From a checkpoint of a small transformer trained on Wikipedia.
Architecture: RMSNorm before each block, learned positions, biases, untied embeddings, normalized queries and keys.
Training: a variant of Adam for these matrices, 224M tokens, 13666 steps.
MLP neurons of a small language model. Each row is named by its layer, matrix (up: input weights) and neuron, and shows model dimensions 64-191. Each number is 50 + 12 x the weight over its row's rms, rounded and kept within 0 to 99.
Before each neuron's rows, "fires on" lists the tokens most often at its 100 highest values on Wikipedia text that the model never trained on.

fires on: " I", "ing", "'s", "ou", ",", "als"
L3.up741:69 63 49 64 41 67 75 25 34 76 54 64 57 52 33 31 56 59 43 58 33 56 39 56 39 58 42 61 51 41 50 42 53 56 73 57 52 46 32 35 40 50 46 49 50 56 43 50 50 47 60 45 49 12 42 50 46 39 30 58 32 36 60 43 54 27 52 45 53 46 47 53 46 58 47 20 50 17 52 62 51 52 61 49 45 58 44 50 29 39 53 70 57 36 30 34 49 38 55 51 44 37 52 67 43 55 38 71 42 63 62 61 36 64 59 40 60 39 69 48 40 27 46 36 58 37 49 54

fires on: " ", " the", " their"
L4.up1511:53 51 63 36 51 29 61 28 53 67 62 62 49 59 50 65 45 36 47 48 65 41 47 40 37 43 47 50 40 42 52 64 50 30 50 38 46 54 59 54 70 43 46 59 47 57 10 58 32 41 59 69 48 48 56 39 58 66 64 57 53 49 42 45 54 41 17 43 32 61 45 37 56 50 42 77 49 58 39 58 44 47 32 56 57 60 44 41 64 65 54 60 41 60 62 24 48 52 62 73 51 45 49 39 55 59 61 33 58 48 49 53 28 63 47 55 33 43 40 64 47 32 44 53 68 72 32 49

fires on: " m", " /", ")", "E", " ft", "°"
L4.up977:49 43 50 45 54 32 48 50 51 44 60 43 55 53 49 55 42 59 49 60 37 56 64 42 46 63 42 45 46 50 59 64 51 46 68 55 32 57 54 32 37 47 53 56 46 63 33 66 70 45 79 18 31 30 53 47 55 52 24 45 51 67 23 76 66 34 45 46 53 41 57 53 22 55 44 63 50 50 26 35 57 48 59 42 40 50 60 39 65 50 64 34 64 50 71 52 62 63 53 62 38 54 70 36 59 42 69 56 48 76 64 61 43 44 21 44 37 54 63 62 22 43 52 28 51 47 43 50

fires on: "ts", ":", " Gr", "stit", " res", " Res"
L3.up1436:67 50 68 64 46 44 46 35 49 57 48 50 60 68 42 44 49 43 59 74 44 48 69 37 20 48 48 47 59 52 31 54 56 77 54 35 55 55 55 48 54 39 53 59 42 39 45 60 39 51 37 57 21 40 51 57 40 51 47 65 42 62 43 68 44 61 31 65 42 46 48 54 47 43 31 48 66 40 66 51 57 57 40 14 42 48 32 82 38 67 50 59 54 42 67 46 50 52 53 59 58 56 47 55 48 27 56 55 67 61 80 54 30 60 59 38 57 49 54 38 42 49 41 31 54 68 66 49

fires on: " was", " his", " season", " March", "a", " |"
L4.up1509:47 36 48 41 66 61 58 59 63 42 44 54 44 51 56 58 61 72 45 64 50 44 44 42 66 57 60 71 69 56 61 31 47 33 14 69 56 32 62 58 54 38 39 39 56 33 15 58 52 48 69 50 38 45 42 71 45 54 56 30 57 68 48 56 51 58 37 55 44 60 71 67 35 44 34 63 59 81 54 52 52 40 56 49 41 42 37 49 40 64 56 36 46 74 71 53 57 31 56 55 42 36 55 45 53 66 53 49 50 50 40 33 39 52 62 51 64 31 50 63 72 55 50 38 47 90 46 47

fires on: ".", " ", " National", " County", " San", "ex"
L4.up970:56 60 67 61 44 39 54 45 46 68 53 61 43 48 58 64 54 52 63 71 48 46 54 54 37 28 53 58 67 52 64 39 60 54 38 55 56 43 57 44 73 46 53 50 59 41 48 49 48 32 61 47 41 57 59 29 54 66 45 41 33 58 46 58 36 34 19 63 40 67 64 58 34 51 58 75 37 73 50 61 82 44 46 38 54 44 58 45 55 54 57 49 61 75 65 32 52 51 57 62 44 53 55 61 51 33 61 47 53 76 55 68 33 52 41 43 54 49 73 66 49 41 13 70 46 58 36 54

fires on: " wh", "The", "ro", " between", " "
L3.up559:45 53 57 37 49 53 53 53 49 66 77 64 70 51 54 58 41 30 55 70 57 46 48 43 45 43 45 61 59 51 51 66 59 43 65 48 67 38 45 55 57 34 66 55 36 33 38 75 30 40 64 64 24 56 64 44 56 36 47 47 57 73 19 59 51 55 24 37 56 42 50 46 35 50 39 54 59 38 37 47 39 54 37 44 48 48 48 68 41 55 48 47 56 48 66 44 40 56 59 48 46 50 62 36 64 46 47 36 59 47 61 47 42 34 54 50 46 60 51 43 38 39 44 35 64 35 28 42

fires on: ";", "–", " B"
L3.up924:40 60 44 60 67 53 52 57 23 57 72 46 72 49 38 25 55 56 56 62 52 70 63 51 82 36 42 38 63 51 37 31 50 46 28 46 60 57 45 69 57 50 75 42 56 63 53 51 41 46 38 56 50 51 52 32 50 56 64 60 57 42 60 61 68 28 37 65 48 35 53 63 50 34 53 75 75 36 34 37 45 54 49 57 48 46 60 59 27 65 50 58 42 70 42 45 59 58 37 58 60 78 41 51 55 38 39 56 49 45 75 43 38 52 26 34 44 41 39 41 46 38 46 32 45 55 45 48

fires on: "f", "one", "ield", "ts", "ague", "ne"
L4.up763:59 57 74 54 47 57 80 49 53 66 57 43 49 41 38 61 45 48 46 37 25 54 53 53 67 34 72 37 54 29 43 69 76 55 43 52 37 33 50 70 55 43 64 67 64 55 45 50 52 43 47 47 16 16 27 40 42 52 36 37 68 61 71 42 61 43 37 49 46 53 38 55 46 51 55 49 35 49 60 44 56 47 50 45 32 44 56 54 50 37 54 58 50 37 44 51 56 58 54 53 47 63 56 58 57 55 44 58 46 35 72 62 42 45 39 44 34 47 73 53 46 46 41 30 55 45 44 54

fires on: "ish", "'s", "ale", " German", "'", "ian"
L4.up173:66 48 68 56 66 49 36 42 42 56 45 57 46 67 35 40 50 54 70 79 51 36 62 38 53 49 53 56 25 42 56 60 71 64 66 59 43 33 33 42 62 51 21 43 48 41 34 59 57 45 73 46 49 58 59 73 57 74 61 72 43 36 48 56 30 62 39 52 49 58 55 36 50 29 42 57 47 45 35 60 45 31 26 38 67 56 58 56 31 70 45 52 49 64 58 49 51 66 51 68 48 35 49 39 50 45 47 44 43 67 31 63 15 56 52 39 72 52 38 44 29 49 47 26 59 67 45 52

fires on: ")", " |\n", "\n\n", "|---|---|---|---"
L3.up61:44 60 68 64 39 41 48 37 52 62 54 58 58 69 58 55 42 45 65 58 36 48 56 28 62 43 49 61 54 51 60 62 57 14 62 55 64 51 42 46 35 33 53 51 27 40 44 58 60 41 59 38 19 31 47 45 39 59 44 64 30 40 23 58 55 61 56 51 38 49 35 40 35 51 37 50 56 44 51 52 69 41 42 47 68 33 28 51 36 64 56 62 53 53 60 35 59 36 50 58 41 48 44 47 61 31 48 41 60 60 59 51 49 62 52 33 47 54 51 43 51 25 30 45 57 58 31 41

fires on: " play", "ing", " played", " Total", " re", " go"
L3.up480:56 58 42 45 46 32 61 45 51 53 47 48 40 49 39 59 57 51 60 47 48 35 35 46 47 41 45 46 73 52 30 43 62 31 56 35 51 37 57 39 53 25 38 52 52 41 56 51 27 36 66 49 28 28 39 18 25 61 48 51 30 52 49 55 58 39 31 56 45 66 38 58 12 62 37 40 32 56 56 42 62 53 48 50 48 37 53 61 65 57 40 54 58 45 46 61 60 32 40 66 50 33 53 63 58 22 52 37 54 57 42 45 43 68 61 37 25 52 81 53 66 42 45 42 74 36 49 35

fires on: "3", "1", "resent", " list", " place"
L3.up530:61 70 80 42 52 74 41 48 48 73 59 66 59 65 59 56 50 32 49 47 59 50 56 32 41 46 37 58 61 43 36 67 62 49 44 61 46 39 52 48 50 36 50 63 54 42 55 57 36 36 42 50 13 39 66 34 63 65 67 54 59 50 48 47 56 47 33 47 38 49 40 67 55 48 36 34 51 54 54 66 42 45 40 71 63 30 38 54 55 61 51 48 47 41 61 34 59 44 68 56 51 27 60 51 80 41 45 49 48 58 77 54 40 54 41 56 43 61 56 45 56 59 43 39 67 59 30 39

fires on: ".", " |\n", "-", ":"
L4.up604:56 50 64 64 49 53 59 21 59 51 55 48 58 54 06 44 26 67 60 67 59 56 58 42 41 34 48 42 49 40 49 51 45 36 43 38 38 37 61 34 41 50 58 24 54 43 38 49 43 46 26 56 53 63 29 32 49 35 44 59 72 36 44 44 34 38 40 40 39 40 52 62 53 47 50 63 60 71 45 66 45 68 59 59 38 56 47 75 63 61 60 57 59 39 42 39 46 42 51 53 67 53 19 78 45 52 44 33 68 31 55 49 52 61 36 60 45 59 34 38 51 47 66 19 64 46 15 49

fires on: "-", ";", ":"
L3.up677:50 63 57 36 50 53 66 40 34 58 65 57 74 39 40 48 41 43 55 67 54 57 57 43 60 43 45 54 43 32 32 55 53 45 58 54 59 58 33 63 46 59 53 43 29 49 40 53 27 48 37 41 40 36 60 23 57 45 43 72 58 37 44 55 56 52 45 50 43 39 34 52 54 45 50 44 63 41 26 48 49 56 54 24 72 52 41 60 53 35 54 58 45 50 52 49 42 35 45 56 64 46 21 68 68 21 49 61 48 60 86 30 47 53 40 26 34 52 38 44 28 48 29 43 51 54 38 42

fires on: "-"
L4.up646:65 59 57 45 39 43 36 48 72 31 44 63 42 54 46 51 60 48 46 56 40 51 58 44 52 48 50 56 63 51 49 64 72 38 65 52 28 44 48 34 50 35 71 62 63 65 48 70 54 42 60 34 54 40 45 39 57 54 40 82 32 56 74 77 63 65 30 50 44 45 56 58 49 48 45 47 58 60 25 42 51 60 56 53 57 46 47 60 59 61 31 37 37 74 37 59 52 47 38 82 57 47 70 63 39 42 43 32 63 43 35 55 56 54 47 46 45 51 59 37 55 56 31 22 47 63 46 32

fires on: "h", "a", "m", ",", "are", "ran"
L4.up98:56 55 31 38 60 39 43 40 33 56 61 63 41 54 66 40 59 48 63 57 36 28 21 45 59 26 56 44 54 51 50 44 52 41 18 64 67 50 53 33 56 46 66 59 46 63 56 54 52 47 56 43 51 39 67 32 45 76 33 60 61 43 46 68 54 48 39 29 47 27 70 48 36 51 44 32 36 51 57 52 59 37 26 59 59 64 38 63 43 51 49 55 42 56 47 50 57 57 38 54 47 46 52 61 71 55 21 55 43 63 59 34 57 51 57 57 61 46 78 59 59 36 38 66 39 38 53 58

fires on: "-", "–"
L4.up965:66 63 67 59 51 55 46 50 50 51 52 73 45 66 49 37 59 35 49 58 21 39 78 38 58 50 59 51 59 41 42 60 62 33 41 38 46 44 46 51 53 44 48 71 46 59 41 63 47 44 63 27 54 16 47 38 35 38 62 70 32 50 53 67 65 65 40 25 45 62 45 53 43 33 40 53 73 34 31 72 67 43 58 45 49 49 40 58 49 65 46 24 44 76 47 51 34 43 62 64 66 43 56 44 46 41 55 32 56 33 48 44 38 48 54 49 72 32 54 28 62 51 32 24 35 76 59 30

fires on: " y", " Y", " we", " I", " t", " det"
L3.up262:51 70 50 57 39 49 50 36 49 62 63 38 57 55 40 69 46 29 35 58 54 39 70 40 57 39 56 45 60 33 37 54 52 55 50 58 52 40 26 37 49 33 65 30 50 27 31 41 37 44 50 55 42 37 58 42 46 52 61 55 50 35 23 60 58 44 32 54 41 43 45 51 40 46 36 69 41 52 33 53 70 60 46 52 39 51 54 55 34 70 45 43 60 41 65 44 54 37 54 62 35 63 50 61 56 29 64 48 70 59 53 52 35 64 58 43 32 52 58 50 48 48 25 19 64 58 35 53

fires on: "y", "ac", "ro", "id", "us", "ens"
L4.up218:61 39 49 30 59 46 44 30 56 73 44 53 63 50 49 41 41 50 33 48 56 42 42 28 59 29 48 53 67 25 48 47 61 38 59 50 33 39 39 62 37 43 45 41 24 34 40 54 51 48 40 76 43 52 47 53 50 47 64 57 57 58 42 71 67 55 25 49 40 50 37 32 38 36 42 33 46 17 48 46 47 58 62 52 66 61 45 40 50 62 54 41 51 56 54 53 41 49 54 60 61 54 53 47 64 41 55 46 43 47 31 50 25 43 59 48 53 57 52 39 29 66 55 30 68 42 36 39

fires on: "T", "A", " ", " in", " t", "201"
L3.up511:64 57 50 61 50 47 27 35 54 59 67 59 59 55 65 47 41 47 68 78 45 35 53 34 47 28 50 66 62 44 44 69 59 42 44 48 56 55 35 18 54 34 50 46 28 21 30 57 44 45 51 49 30 43 68 46 50 43 67 46 54 68 35 58 60 53 21 48 40 68 35 58 40 48 55 67 39 62 46 49 48 64 42 44 50 49 55 79 35 56 48 41 53 42 78 35 66 41 66 51 30 47 51 45 51 49 61 44 64 59 44 53 38 75 63 47 55 53 56 41 35 46 39 32 72 70 18 43

fires on: " new", " their", " commun", " return"
L3.up629:53 39 45 56 54 59 61 44 39 54 57 40 63 62 65 35 54 51 68 46 51 44 64 75 60 45 10 45 54 51 59 44 52 21 50 64 65 77 68 40 37 44 68 37 45 53 51 51 49 60 52 62 59 64 68 61 31 48 64 59 53 33 42 55 60 40 60 54 55 41 61 39 35 60 53 29 57 34 53 62 57 35 61 63 52 51 45 80 70 55 49 56 83 48 65 34 62 51 43 41 50 33 54 54 47 46 45 66 42 62 34 39 42 52 55 50 58 22 71 44 52 43 51 99 45 38 28 36

fires on: " =\n\n", " their", " by", "'s", " was", "ian"
L4.up21:38 38 65 74 39 69 54 60 52 50 57 68 55 58 42 47 61 46 57 56 36 30 52 42 29 28 53 56 53 32 37 58 74 57 38 56 44 48 53 47 59 38 44 67 43 51 29 65 40 49 63 35 37 27 59 47 49 67 54 52 36 48 31 50 39 80 27 41 57 56 32 42 51 42 37 59 38 45 44 55 61 42 40 20 56 40 49 47 57 67 70 38 58 70 71 48 61 49 59 53 63 39 42 40 41 42 46 49 54 76 40 55 18 53 44 45 53 42 53 45 42 39 51 44 38 55 40 34

fires on: "N", " n", " N", "-", "ast", "/"
L4.up571:45 45 44 36 36 55 58 33 35 59 75 62 52 32 30 37 44 32 62 63 60 66 42 24 70 24 52 52 71 49 63 57 50 45 49 44 53 37 42 54 45 35 67 55 47 46 37 59 32 54 35 58 43 66 41 46 33 45 45 48 58 61 29 60 63 39 22 61 42 64 65 58 46 48 47 64 49 53 18 45 52 49 43 34 59 38 58 85 27 49 48 39 57 54 48 46 39 51 44 52 52 47 35 33 81 32 62 59 59 54 85 41 32 45 40 35 50 57 50 44 28 34 39 38 63 56 29 37

fires on: " |", "|", "-", ":", "."
L3.up799:55 64 56 83 60 70 70 68 54 46 55 64 57 48 55 33 45 63 63 51 57 48 25 55 57 59 56 53 62 57 61 45 56 47 75 76 56 57 50 78 45 73 63 65 61 53 31 57 55 48 61 53 32 45 55 47 57 31 41 46 53 51 64 66 79 44 40 53 43 38 57 55 51 47 48 54 56 48 34 20 47 38 51 11 53 55 43 32 37 51 71 42 53 69 43 39 52 46 51 63 61 76 30 46 56 35 61 39 56 58 71 47 30 44 44 51 74 53 49 35 40 52 19 36 49 53 32 47

fires on: "ing", "ed", "ten", ".", "ased", "sp"
L4.up951:65 66 51 94 47 41 47 35 26 68 53 43 74 49 50 53 34 47 75 53 56 15 60 69 62 22 48 48 52 36 50 33 55 32 65 50 36 44 36 56 49 40 53 20 26 50 45 36 38 47 28 65 60 47 54 58 62 53 48 49 52 49 45 36 53 41 57 67 62 63 58 36 41 48 52 30 59 33 68 58 55 52 53 52 49 63 53 73 38 50 34 47 54 47 72 44 59 53 54 63 77 35 40 47 36 39 55 55 33 53 52 45 27 49 52 57 42 59 39 40 46 42 45 49 58 51 52 57

fires on: "ac", "em", " cons", "oc", " h", " l"
L4.up305:52 55 71 43 70 38 79 60 71 48 61 51 77 61 32 45 40 30 44 46 44 45 56 47 60 37 43 52 57 33 34 52 48 21 66 43 55 40 61 42 60 45 65 41 52 52 41 43 69 45 55 54 40 45 29 55 32 36 29 70 44 53 53 58 57 43 43 56 46 31 43 59 57 49 61 44 43 68 33 31 44 53 28 46 34 73 18 51 51 36 42 68 41 55 65 64 59 44 46 61 41 66 41 64 52 42 56 55 50 60 48 30 54 56 39 49 20 60 72 37 62 44 44 61 66 42 59 48

fires on: " ch", "-", " v", " qu", " Rec", "ode"
L3.up237:57 79 50 21 36 55 56 49 54 72 83 58 68 46 39 32 45 31 41 75 41 47 55 46 54 42 55 50 63 46 53 50 50 57 56 63 56 50 44 33 53 23 52 34 37 46 50 40 57 48 64 50 43 34 49 43 54 39 47 40 51 52 40 58 34 45 40 38 31 39 48 44 31 51 37 46 43 63 41 59 74 47 57 49 51 44 47 54 44 52 47 34 51 18 70 30 46 39 49 60 52 32 45 58 67 35 44 47 57 64 79 49 39 70 41 32 29 52 58 43 33 45 42 46 80 48 27 47

fires on: ")", "als"
L3.up768:53 53 52 48 60 65 47 27 38 66 63 49 39 62 33 45 42 44 38 54 53 55 52 36 71 45 47 61 54 32 56 66 49 37 50 45 58 44 14 49 55 42 48 52 62 43 36 56 31 46 46 27 33 42 53 53 54 39 55 68 42 35 35 39 58 22 42 47 49 44 56 27 38 52 31 31 41 27 46 62 70 52 43 64 54 47 43 62 51 56 55 66 54 45 52 38 55 46 53 61 43 61 26 71 50 33 55 64 53 58 70 38 44 66 48 43 26 52 61 48 55 29 42 37 63 47 41 44

fires on: "ing", "ure", "ian", "."
L4.up284:59 62 59 65 37 37 54 45 64 70 67 42 68 52 54 44 39 48 60 49 42 46 65 39 46 00 38 51 50 37 45 40 36 41 34 53 45 53 46 53 50 29 56 49 51 51 32 42 37 56 54 45 62 65 48 57 40 51 48 55 58 52 40 58 40 62 36 57 45 55 57 34 41 35 59 50 55 42 42 45 56 48 66 74 64 70 27 64 55 65 64 47 78 64 41 32 61 53 71 81 83 40 48 50 53 52 48 36 41 39 37 54 45 52 41 60 61 63 27 45 57 51 24 43 42 60 63 65

fires on: "0", " to", " of", " −", ".", " |\n"
L4.up1178:51 57 73 80 49 45 38 40 31 59 47 54 71 38 50 46 37 44 53 57 37 46 54 47 58 29 25 59 64 33 28 63 73 42 45 51 42 43 48 52 63 35 51 42 46 29 33 48 59 41 46 59 61 53 53 39 53 29 29 49 77 38 40 53 38 32 57 46 38 47 42 66 60 50 63 49 60 48 64 49 46 39 48 71 49 59 58 64 65 56 48 39 66 45 51 39 60 44 61 72 27 40 13 42 25 43 50 47 55 40 63 25 54 58 44 57 43 46 48 31 46 65 54 55 59 65 46 40

fires on: ")", "-", "ra", "ate"
L3.up857:44 45 46 71 60 48 65 21 35 58 63 53 59 53 50 41 62 67 51 53 46 58 35 54 58 39 39 48 60 46 43 50 76 26 51 49 38 56 64 32 47 64 59 38 50 59 41 39 41 46 56 35 35 42 57 47 42 35 38 85 48 20 38 24 66 21 41 60 65 40 63 55 42 54 47 33 54 55 51 64 50 51 48 49 59 51 47 70 28 48 45 43 57 45 52 62 59 46 34 57 60 34 49 67 52 49 61 64 48 45 37 52 56 62 51 36 38 50 56 56 52 39 41 31 54 23 28 56

fires on: " |", "|", " bl", " is", "\n"
L3.up1047:63 56 48 49 44 55 35 35 58 46 45 42 39 60 36 55 41 54 36 72 50 38 59 51 55 42 65 51 65 50 22 63 66 47 46 41 45 40 41 32 50 18 45 52 41 38 36 59 42 43 32 53 35 49 27 43 33 41 36 63 44 50 33 59 59 47 23 37 45 66 38 51 58 35 51 78 41 68 42 49 52 50 54 54 07 67 43 60 45 60 51 43 59 59 69 57 53 42 64 44 58 27 20 73 51 39 47 43 57 51 59 51 42 57 53 57 24 45 56 57 45 43 38 42 69 72 37 47

fires on: "y", " y", " F", " No", "out", " I"
L4.up548:37 72 66 59 52 57 57 47 41 77 44 44 47 55 45 49 40 53 61 64 67 48 49 41 55 37 61 58 57 54 48 44 54 56 51 66 62 53 35 39 57 27 60 45 46 50 54 50 41 54 31 55 46 50 78 59 53 62 47 44 51 52 19 55 48 62 33 45 45 59 25 48 37 51 25 58 50 52 52 51 46 40 57 52 56 63 60 45 48 76 59 40 57 46 77 38 65 41 61 61 48 51 64 48 64 38 48 38 55 63 52 38 21 51 60 45 47 42 69 50 46 45 51 24 65 55 53 29

fires on: " se", " He", " |", " G", " Se", "|"
L3.up1365:50 34 70 45 38 64 51 20 58 50 57 41 44 67 40 45 25 56 56 54 47 48 69 34 56 16 53 65 57 48 59 49 49 40 39 45 62 43 53 48 49 39 40 43 56 28 12 61 46 42 42 66 17 47 48 59 31 43 53 50 47 60 12 67 52 47 26 57 38 51 65 49 56 54 38 78 54 59 48 57 61 49 50 46 20 60 37 73 55 56 39 55 62 37 72 35 55 38 62 44 68 45 43 59 42 50 53 36 59 61 62 52 37 70 48 48 40 70 49 45 35 58 41 23 66 66 42 57

fires on: "u", "'", "ian", "uc", "M", "i"
L4.up249:66 64 63 67 51 25 51 15 55 66 58 56 48 66 15 44 27 58 47 90 54 35 54 44 56 42 52 58 51 60 45 46 58 59 52 69 51 27 52 57 64 47 41 52 48 29 50 41 73 46 68 40 42 48 72 33 55 36 36 47 44 26 45 68 49 20 40 54 37 41 51 56 37 50 37 40 52 58 49 58 49 43 41 50 49 48 46 51 51 69 32 51 46 76 47 33 51 71 30 53 65 49 35 57 46 47 52 51 55 43 54 53 31 52 29 56 63 60 57 56 33 57 25 57 56 50 54 51

fires on: ".", " ch", " season", " was", " fin"
L4.up891:45 52 52 35 48 38 51 48 69 52 52 52 57 45 25 58 48 52 37 59 45 39 49 38 37 48 51 44 60 48 49 51 37 36 45 67 55 31 41 57 45 23 65 31 49 35 28 60 55 39 78 49 44 60 45 50 51 35 50 45 34 67 28 44 67 48 35 28 46 63 47 53 41 46 43 45 44 64 34 48 57 43 41 42 47 55 48 58 61 52 45 46 48 68 72 56 58 39 65 76 56 45 48 36 67 40 60 40 34 62 52 36 51 74 68 48 44 55 28 44 52 32 54 59 67 67 42 47

fires on: ",", ".", "ing", " the"
L4.up165:59 47 76 37 35 42 53 29 58 74 86 72 42 57 53 49 42 37 50 62 36 51 59 34 53 44 61 40 47 58 64 56 58 44 51 45 49 44 45 49 35 51 59 50 40 35 42 63 51 46 68 45 37 67 43 59 33 58 56 52 49 51 39 47 56 66 37 51 36 54 48 56 34 53 36 66 75 45 31 37 59 45 34 35 46 59 55 45 43 55 35 50 45 63 60 46 39 51 61 70 64 36 62 50 58 49 50 40 49 51 57 53 40 71 46 37 63 58 47 50 53 35 43 14 63 59 10 42

fires on: "-", ".", " (", "|", " He"
L4.up467:75 62 60 56 26 69 41 26 31 50 58 51 63 72 43 43 45 38 51 55 41 59 65 43 59 47 50 53 53 59 51 44 56 42 44 62 30 42 51 41 34 49 52 43 36 51 44 53 47 44 25 44 39 41 63 31 44 50 47 51 63 31 42 44 63 40 27 44 48 69 47 57 31 57 36 39 51 63 32 77 51 55 65 44 39 29 44 66 59 46 49 53 58 82 57 35 43 39 46 59 66 52 19 61 55 42 49 48 54 40 44 48 44 56 42 57 63 55 36 53 37 53 39 63 64 44 32 49

fires on: "s", "f", "ated", "se", "if", "he"
L4.up1155:48 60 74 46 68 65 59 44 65 38 58 67 50 49 40 61 65 63 34 51 64 47 40 27 45 65 51 49 36 60 56 48 40 56 67 40 39 28 62 52 60 55 49 66 55 54 52 68 46 52 59 40 32 80 33 81 58 59 38 57 62 68 28 46 54 61 25 55 47 47 38 51 67 55 47 42 43 46 44 51 47 42 37 41 37 56 55 52 68 45 46 27 42 56 50 50 49 48 60 49 52 52 49 41 76 44 55 58 67 52 42 44 34 30 37 59 63 66 41 54 51 38 51 32 58 61 47 42

fires on: " w", " t", " play", " go", " re", " compet"
L4.up776:53 72 37 48 54 33 58 50 59 60 45 47 34 60 35 60 62 35 54 60 47 20 48 37 45 45 65 65 58 41 43 56 67 35 61 50 43 43 47 55 56 33 45 72 39 59 32 56 46 39 52 48 40 16 52 61 53 68 54 69 32 41 32 63 55 55 33 42 47 52 38 40 55 55 49 52 27 42 36 49 50 55 60 52 43 48 35 66 50 44 62 52 44 29 88 59 59 27 53 50 53 45 53 46 45 56 70 20 63 54 49 60 42 76 66 45 23 60 70 47 61 55 48 42 76 53 45 43

fires on: ")", "ase", "vision", "°"
L4.up954:58 52 64 43 45 46 51 40 50 59 62 35 49 44 55 56 50 47 74 64 31 39 64 45 63 48 56 51 54 35 61 56 55 30 55 54 50 58 48 46 44 39 52 51 47 56 53 75 56 48 54 47 34 38 57 33 54 63 40 70 42 35 54 54 50 51 48 53 50 48 65 32 29 40 46 46 52 35 19 47 72 46 42 38 61 58 38 41 35 46 50 53 55 53 48 38 75 68 54 61 57 54 39 57 62 36 49 47 57 61 61 60 42 36 47 42 69 47 55 44 40 39 25 43 55 68 43 35

fires on: " c", " C", " at", "W", " r"
L4.up1315:49 53 38 62 49 44 52 44 34 43 36 65 59 55 40 40 29 39 44 56 38 43 63 54 43 47 34 38 48 49 33 49 61 46 33 64 40 42 35 49 60 58 52 46 57 24 46 47 33 48 64 44 21 56 53 61 39 53 31 38 58 44 52 61 62 33 36 58 35 51 53 37 38 60 42 49 38 62 59 48 39 66 43 56 56 38 57 54 63 44 34 39 43 46 45 46 62 36 50 86 49 63 55 34 64 34 57 55 54 66 63 71 52 52 67 43 60 43 61 67 47 50 49 42 65 40 49 50

fires on: " t", " fl", "pt", "ing"
L3.up1202:46 77 65 56 58 40 63 36 62 60 58 47 48 42 33 54 27 56 48 38 50 40 45 58 55 46 31 53 69 42 52 63 70 32 47 34 43 51 45 50 60 57 69 43 62 47 35 37 33 46 42 61 47 35 26 41 29 63 56 64 58 26 58 51 64 22 42 43 48 52 45 53 43 58 43 41 66 57 49 48 59 55 47 41 51 42 58 56 54 43 41 43 59 53 32 39 62 36 48 75 47 80 47 64 66 51 58 51 60 49 56 57 60 81 58 51 34 42 50 43 38 46 61 49 55 45 37 48

fires on: " up", "-", " end", " sub", "ium"
L3.up957:45 65 63 55 65 49 39 49 31 64 71 50 40 35 61 35 38 35 66 76 53 53 56 46 52 54 37 54 50 44 45 44 72 43 59 46 60 49 38 58 49 28 52 37 32 61 66 60 32 50 67 54 29 51 57 41 45 28 52 50 67 45 23 76 67 34 39 51 39 28 48 43 40 41 54 51 64 33 27 35 52 54 38 46 70 45 48 66 34 48 52 35 57 51 46 44 41 59 56 52 34 53 55 39 61 33 50 48 52 58 86 32 36 50 57 42 48 48 46 42 41 40 32 43 60 51 33 44

fires on: ":", " t", "\n", "or", "-", "th"
L3.up1461:62 68 61 66 56 49 54 60 48 50 58 31 62 42 56 44 28 62 69 68 67 53 64 52 56 54 55 55 63 36 38 64 64 45 39 58 54 49 40 53 66 55 67 49 51 50 49 47 45 52 51 55 38 45 49 43 53 46 37 59 68 64 77 65 69 45 35 36 45 44 59 64 33 29 55 70 63 36 18 35 43 69 44 42 29 51 48 52 17 49 57 72 44 55 53 40 38 53 46 38 63 65 30 40 47 51 51 60 58 40 69 22 40 51 22 61 67 60 54 46 41 36 25 43 59 43 28 55

fires on: ";", "-", "ternational"
L4.up319:36 60 65 41 53 52 68 20 29 67 83 58 55 42 36 39 40 46 54 70 52 60 56 62 67 40 63 55 48 58 44 41 50 49 44 49 68 52 59 47 50 29 43 38 35 34 59 50 31 48 41 55 41 50 54 25 55 65 63 66 51 39 57 58 41 34 25 59 45 42 49 51 45 45 27 55 52 36 36 55 55 42 55 44 47 50 50 63 38 56 61 33 35 48 75 41 45 41 51 50 60 40 31 57 64 51 41 46 47 67 60 13 40 55 45 33 38 53 36 53 49 33 35 47 58 48 27 43